MLP neurons of a small language model. Each row is named by its layer, matrix (up: input weights; down: output weights) and neuron, and shows model dimensions 64-191. Each number is 128 + 32 x the weight over its row's rms, rounded and kept within 0 to 255.
After each neuron's rows, "fires on" lists the tokens most often at its 100 highest values on Wikipedia text that the model never trained on. A number after a token or word is its count.

L11.up170 [165  72 144  97  76 162 155 175 150 114 103 124 124 121  82 140 165 102 111 103 134 167 126 176 200 147  55 129 134 208 118 164 101 119 129 120 124 143 127 130 145  88 125 150 145 128 140 137 110 136  92  59 117  69 109  69 145 114 151 107 100 161 172 154 170  94 143 152 115 178 184 139 107 135  87 167  72 140  51 128 103  52 133  84 131 137 132 132 142 167  55 154 140  99 173 161 107 135 176  73 156 109 133 195 179 149 151  75 105 124 121 131  68 101 100 108 125 146 149 144 154 172 113 148  92 178 190 110]
L11.down170 [118 169 177 134  66  92 109 106 131 112 157 120 156 190 146 131 189 124 148 107 160 157  95  99  81 158 114 158 109 150  80  88  76 119 108 104 123 104 101 141 172 152 160 131 139  76 129 109  75 121 141 164 147 143  65 116 126 134 172  74  99 147 166 154 130 161 124  93 126 134 133 104 144  59 173 106 122  89 139 167 124  90 113 157 179 120 192 118  97 124 171 183 153 151 120  95 136 129 127 118 184  66 124 143  51 132 129 207 161 130 128 116 140 184 134 110 136 131 108 116 161 194 155 136 167 155 165  98]
fires on: "y" 16, " For" 13, "er" 12, "t" 8, "r" 6, "off" 5

L11.up115 [160  86 133  93  79 138 157 122 106  95 123 170 138 121 124 143 105 100 187 119  98 111  97 173 106 172  82  60 153 219 221 114 113 120 126 143 133  99 117 129 141 133 129  91 132 144  86 113 157 114  74  74  91  70 151 140 144 141  88 189 172 118  67 130 130  78 128 162 142  70 168 144 143 126 125 161 102 120 108 139  72 113 174 133 124 160 200 160 112 135 139 116  96 110 156 124 105 145 121 126 159 153 115 123 192 119 135 106 153 142 139  81 149 188  92 206  51 121 147 148 150 175 151  93 132 124 178  91]
L11.down115 [156 173 134 121 101 140 130  94 123  81 136  61 165 109 166 146 215 155 145  85  98 158 180 139  96 106 168 140 171 113 127 152 148 124 173 151 145 156  89 162  89 116 131 158 134 177 147 140 108  79  94 131 172 137 117  88 180 166 120 123  77 137 135  99 145 105 117 157 144 110 156 154 152  85  36 157 146 196 123 118 167  86  99 153  88 162 128  98 111 162 113 103 105 109  76 152 114 132 157 109 102 146  66 102  94  45 131 188  97 122 134 173 141 141 192 141  93  91 167 140 141  63  54 103 126  71 185 113]
fires on: "x" 19, "ic" 15, "w" 9, "om" 8

L14.up384 [111 114 150 112  93 125 157 118 115 130 103 136 125 126 128 125  27 149 178 125 172 143 143 117  97 158  98 163 144 161 198 112 146  96 108 125 171 139 114 136 182 151 133 121 158 106  94 110 115 106 186 118 107 163 134  82 171 109 137 113 121 126 120 193  87  82 108 123 127 190 218 110 130 118 126 118 119 160  59 139  90 122 129 106 151 159 124 129 135  95 109 111 110 185 113 162 157 112  71 137 107 111 126 125  88 172  84  76 114 121  49 136 138 118  86 160 113 149 146 133 117 158 149 128  68 116 121  84]
L14.down384 [ 57 112 141 114 162 109 210 103  92 147  81  81 115 192  80 132 148  92  94 129 115 116  54 190 143 132 142 139 120 145  86  95 115 102  84 106 172 128 131 126 126 133 143 121 158 126 138 141 204 141 148 117 158 123 123 109 164 100 157 128 137 144 158 162 139 157  46 140  84 124 107 120 127 117 150 105  68 186 132 108  97 134 161 134  92 124 183  86 108 154  95 188 154 154  91 111  80 114 133 155  91  92  80 112  81 189 165  97 130  97 150 159 124 165 107 119 135 160 168 137 160 184 150 122 119 128 168 165]
fires on: "F" 38, " F" 12, " (F" 9, "-f" 8, " (f" 7, "f" 6

L14.up608 [176  90 162 155 126 142 147 111 143 168 150 137 108  91  85  70 113 128 166  59 139 137 105 223 164 149 100 153 142 145 121 116 170 139  73 134 132 151 115 185 115 103 102  83 127 171 130 131  95 120  83  91 127 164 158 120 171 135  73 105 128 125 118 141 105 119 135 183 116 165 221 159 128 128 122  94 111 143  93  90 167 112 159  93 177 168 115 134 124 201 139 148 161 102 124 116  94  93 138  84 178 124 120 143 150 114 169 127  90  69  39  85 101  98 139 113 128 173 129  82 184 149 145 147  72 101 159 133]
L14.down608 [ 97 164 124 136 110 128 139 150 118 103  74  73 146 136 167 121 141  93 151  99 147 145 139  93 122  90  92 168 144 146  84 122 140  36 157 135 141 189  62 183 151 155 169  99 139 147 131 165  67 150 150 106 130 114 130 129 135 133 145  91 114 134 177  86 118 146 134 163 139 152 115  96 107  55  84 123 137 106 118 138 128 151 117 132 150 237 162 106 141 146 118 115 122  91 133 130 153 153 105  15  85 128 129 154 157  98 188 173 129 155 122 111 116 144  83 109 143 122 184 126 129 151 194 124 116 127  79 165]
fires on: "y" 19, "or" 17, "m" 7, "yn" 5, "er" 4, "end" 4

L14.up167 [138 119 185 167 106 129 118  80 158 100  91  96 170 128  77 111 120 135 133 146  97 112 146 129 124 176 130 109 111  84 170 101 140 109  69  99  64 102 146 177  96 109  99 134 165 116 128 137  85 169 126  72 115 143 120 165  99  91 170 132 106 107 107 137 141  67  83 182 164 181 112 158 163 130  96 149  43 201 132 133 134  85 165  91 154 155  59  79 151  88 142 123 143 151 125 195 112 109  51 165 159 154  98 124 172 126 114  90 148  70  84 145 130 111 140 109 161 138 173 199 144 124 118 136 138  86  97 154]
L14.down167 [113 104 126 157  92 104  85  91 135  69 123  69 137 170  66  72 131 100 114 178 143 134 136 171 191 130 202 120 110 138 128  65 118 123 120 130 156 129 138 123 100 146 106 101 137 154 142  79 151 152 145  99 116 127  45 111 122  69 152 151 106 153  94 138 120 154 100 145 129 150  48 108 151 160 119  78  90 159 117 121 118 142 144 127  90 142  78 137 168 113 100 124 111 174 134 125 115  98 136 153  85 152 125 149 114 124 135 119 170 119 177 156 131 171  91  52 161 133 128 180 109 156 118 105 121 130  89 122]
fires on: "f" 27, " def" 15, " ref" 13, " inf" 6, " pract" 6, "st" 4

L8.up600 [145 140 150 123 123 110 137 135 146 101  90 121 131 116 133 140  90 138 156 123 145 129 101 163  91 159 137 137 144 139 157  68 112 108  96 143 116 129 173 188 227  47 122 109 144 141  97 142 114 191 108 127  87  73  87 123 181 163 161 100 123 130  74 131 178 116 129 117 189 151 160 124 173  81 120  77 138  56  67 176  84 133 132  78 147 115 178  85 177 140 170  83 163 136 111 134 102 128 149 161  95 162  99 107 200 163 172 141 133 125 125 119  70 146  56 141 112 126  98 145 147 125 178 176 154 135 151 118]
L8.down600 [113 105 125 166 130 143 149  73 152 120 118  71 141 127 149 135 177 210 161 136 184  95 137 145  98 133  56 120 147 156 134 148  86 114 205 209 115 122 114 164 114 152 150 108 141 123 163 120 152 153 128 121 132 106 160 138 111 161 172 110  94 101 122 143 132 192 200 119 169  81  65 122  87 130 200  78 121 129 116 117 122 142 101 130 171  97 122  98  65 126 118 110 139 121  93 121 141 124 115 180 129 105 117  64 140 187 111 117 111  81 150 155 103 103 106 122 108  92 143 151  85 102 166 180 112 117  92  90]
fires on: "A" 30, "'" 20, "'s" 20, "ian" 15, " Her" 10

L8.up549 [157  79 124 141  68 113 139 149 111 128 111 169  98 121 118 138 110 119  86 114 153 106 133 131 140 146  85 133 179 162 164 158 105 120 158 149  97 114 120 157 102  71 157 107 146 129  81 102  86  80 166 127  91  87 186 136 109 146  65 182 152 101  94 116 193  68 122  99 124 121 194 117 106 110 114  87  53 130 116 122 126 112 164 135 185 119 144 141 116 134 152 134  56 131 182  95 135 134  84 120 125  90 158 158 155 175 174 161 168 166 141  76 146 112  65 140  90 109 146 180  97 137 154 151 183 128 179 113]
L8.down549 [152 101 135 120 165  92 113  91 121 168  99  75 148 147 123 157 180 103 127 150 155 101 166 102 120  47 116  62  94 133 155 207 175 131 116 125 129  54 134  93 133  83 109 122 206 125 120  89 144 159 130 102 138 142 164 107 126 140 152 155 143 111 114  77 173 162 101 150 120 171 123 130 129 115  62 117 175 126  72 130  65 122 109 153 122 152  86 112 126 116 176 130 136 145 121 179 157 116  98  70 134 152 107  86 207 175 153 158 196 178 160 117  91  71  99 163 125 177 112  29 106 155 118 123 106 126 108  96]
fires on: "the" 14, "f" 13, "g" 10, "t" 8, "st" 6, "l" 6

L10.up370 [121 112 124 156 125 132 112 122 108 154 156 145 128 110 121  90 169 122 125 117 156 145 162 127  71 165 141 106 119 123 143  82 130 120 133  64 105  88 128 201  89 141 104 109 126 176 115 153  90 172 147  74 137 120  80  98 150 169  95 129 138 106  85 150 207 113 135 127 178 144  78 169 133 134 109 106 109  76 132 171  29 157 156 118  98 114  68 147 199 139 130  71 110 169 180 159 125 133 140 159 124 131  89 114 195 153 168 138 132 175 159 133 103 161 114 128 133 128 110 126  82 124 148 119 113 129  99  86]
L10.down370 [170 149 120 131 125 155 106  94 139 106 142 186 101 100 160 182 126 204  97 101 118  72 143 114 142 149 106 101  98 155 136 146  72 162 132 138  84  79 141 119 100 143 179 184 190 110 130 113 221 143 100 177  79  77 125 124  61 162 156 128 160 157 139 108 135 166 109  96 100 108  92 153 137 101 119 151 131 126 150 114 151  78  84 147 158  74 114  91 173 172 125 157 130 121 159 169  86 132 130 146 148 186 134  58  93 128 151  77 136 146 144 108 133 106 135 112  80 115 135 135  80 147 102 125 156 134 127 100]
fires on: "e" 26, "'s" 19, "'" 11, "is" 7, "us" 5, "ts" 5

L14.up521 [111  64 160 133  80 113 116 140 118 149 141 144 138 112 131 134 129 163 149 138 144  94 133 172  80 191 168 152 156 171 169 139 105 111 156 162 127 115  98 203 139 118 120 112 117 132 124 153 121 145 122  47 109  93 157 127 180 105 119 144 184 113 136 146 159 112 125 128 125 114  75 124 197 162 112  93 104 122  79 116  55 110 135 139 151 112 150 117 161 161 149 138 102 111  83 119  83 145  88 133  51  91 169 149 160 151 158 119 129 146 145  88 118 157 130  81 111 142 178 179  74 137 155  52 116 133 129  52]
L14.down521 [137  88 137  47 173  95 186 137 173 197 109 126  93  53 111 117  87 165 110  98 102 121  82 177 138  73 132 100 141 111 121 151 120 219 174 156 123 168 152 123 152 208 140 102 129 106  97 156 154 116  83 137 184 133 141 131 196 208 136 149 173 146 135 120  76 121 142 100 151 145 100  94 151 162 132 132 118 152 128 145  67  80  77 111 151 134 145 166 126 150  98 112 120  97 133 139 137  41 148 173 111 151 162 122 132 112 105 121 124  97 115 151 107 120 144  62 143 114  82 120 157 131 162  47 135 140 117 119]
fires on: "A" 15, " F" 12, " Al" 11, " A" 10, "in" 6, "F" 5

L11.up668 [124  80 162 130 113 110 195 127 183 111 132 161  96 112 126 123 117 154 210 136 109 120  85 156  85 113 121 102 182 161 176 118 148 133 100 156 157 124 183 169 134  38 107 133 141 176 124 154 131 135 167 129  34 118 131 126 138 185 137 108 144 144 100 128 127 109 127  65 130 128 144 180 195  88 128  69 107  85  69 106  69 104 117 130 182 128 125 155 160 188 158 122 121 166 158 163  78 135 114 109  80 168  97 116 141 134 143 130 126 127 139  81 103 122  99 164  82 117 159 149 106  59 177 137 119 152 134 126]
L11.down668 [149 110 193  95  66 167  96  83 111  98 171 148 126 124 162 118 113 181 135 157 118  80  63 152 171  92 116  90 101 167 127 144 136 136  94 154 103 135 105 150 161  99 114  53 133  99 126 165 107 110 132 128 196 149 175 162 150 127 166 125  85 109 180 119 120 170 135 126 146 120  81 160 108 151 158 150  98 149 116 127  71 139 133 124 153 102 120 147 139  81 163 113  90 143 116 146 173 159 157 163 118 130 158 100 124 189 142 127 122  93  90 177 109  98 120  83 155 136 145  93 131 174 196 109 164  94 136 160]
fires on: "'s" 78, "'" 16, " of" 4

L14.up529 [119  88 134 139  70 136 132 130 116 129 133 151 125 118 144 139  92  99 166 183 157 100 113 133  89 194 138 160 162 160 189 130 144  37  89 116 131 156 160 199 132  61 149 106 131 103 123  81 102 152 147  95 119 155 159 118 137  92 178 187 133 152  91 176 150  85 105 124 116 208 157 110 129 192 142 138 101 140 110 108  89 113 143 107 141 107 153 128 162  87 119 107 126 167 113 134 117 124  66  80 132 112 108 139 134 133 143 129 143 137 121 151 124 150 133 147 153 132 193 158 116 204 172 192  72 141 125  27]
L14.down529 [ 89 110  83 126 124  87 111  85 146 163 127  91 146 151  97 140 127 138 127 118 119  94  79 144 133  91 162 107 147 126 112 139 165 158  82 129  92 121 156 103  80 190  61 112 129 151  72 128 202 159 199 162 119 115 136 134 152 110 131 141 149 113 120 112  84 145  98 155  81 124  56 141 144 164 114 121 128 182 107 166  83 154 153 174  88 124 115  73 110 134 141 139 109 122 186 169 176 149 169 122 125 135  69 126 132 141 104  46 146 126 143 119 129 149 145 103 125 162 137 114 152 223 135 134 120 171 113 116]
fires on: " F" 14, "f" 13, "st" 9, "F" 8, "re" 6

L14.up633 [151 126 152 112  99 108 145 139 175 136 143 232 170 121  94  79  98 131 149  99  86  61 136 179 154 106 150 143 142 169 137 130 153  57 135 119 155 106 109 180 152 147 125  61 168 158 105 137 124 133 108 116 108  91 120  86 131 130  90 212 176 120  77 172  98  79  83  84  65 152 192 147 129 120 128 104 150 129 115  75 130 107 140 114 115 149 147 174 107 132 102 116 141 100 148 119 130 130  93 137 120 122 133 120 106 107 138 153  99  99 172 138 181 178 130 173  93  89 132 117  94 114  83 121 114  82 169  87]
L14.down633 [112 101 151 125  99 158 155 108 120 136 169 141 157 130 108 112 149  61  81  61  80  94 136 100 132  67 130  61 147 161 118 129 145 108 191 132  97 185  81 124 101 161 176 167  91 122 101 160 129 104 109 118 159 160 129 117 103 128 153 111 119 163 114 179  92 133  84 128 134 101 136 124 112 143 108 149 145 106 120 142 106 141 142 170  64 112 191 106  56  98 141 150 177 106 183 154 177 129 171 130  64 106 126 102 150  83  71 146 140 149 165 169 140 150  85 153 110  87 224 113  82 148 114 134 118 106 106  67]
fires on: "w" 21, "k" 16, "ik" 12, "om" 8, "ok" 7, "im" 5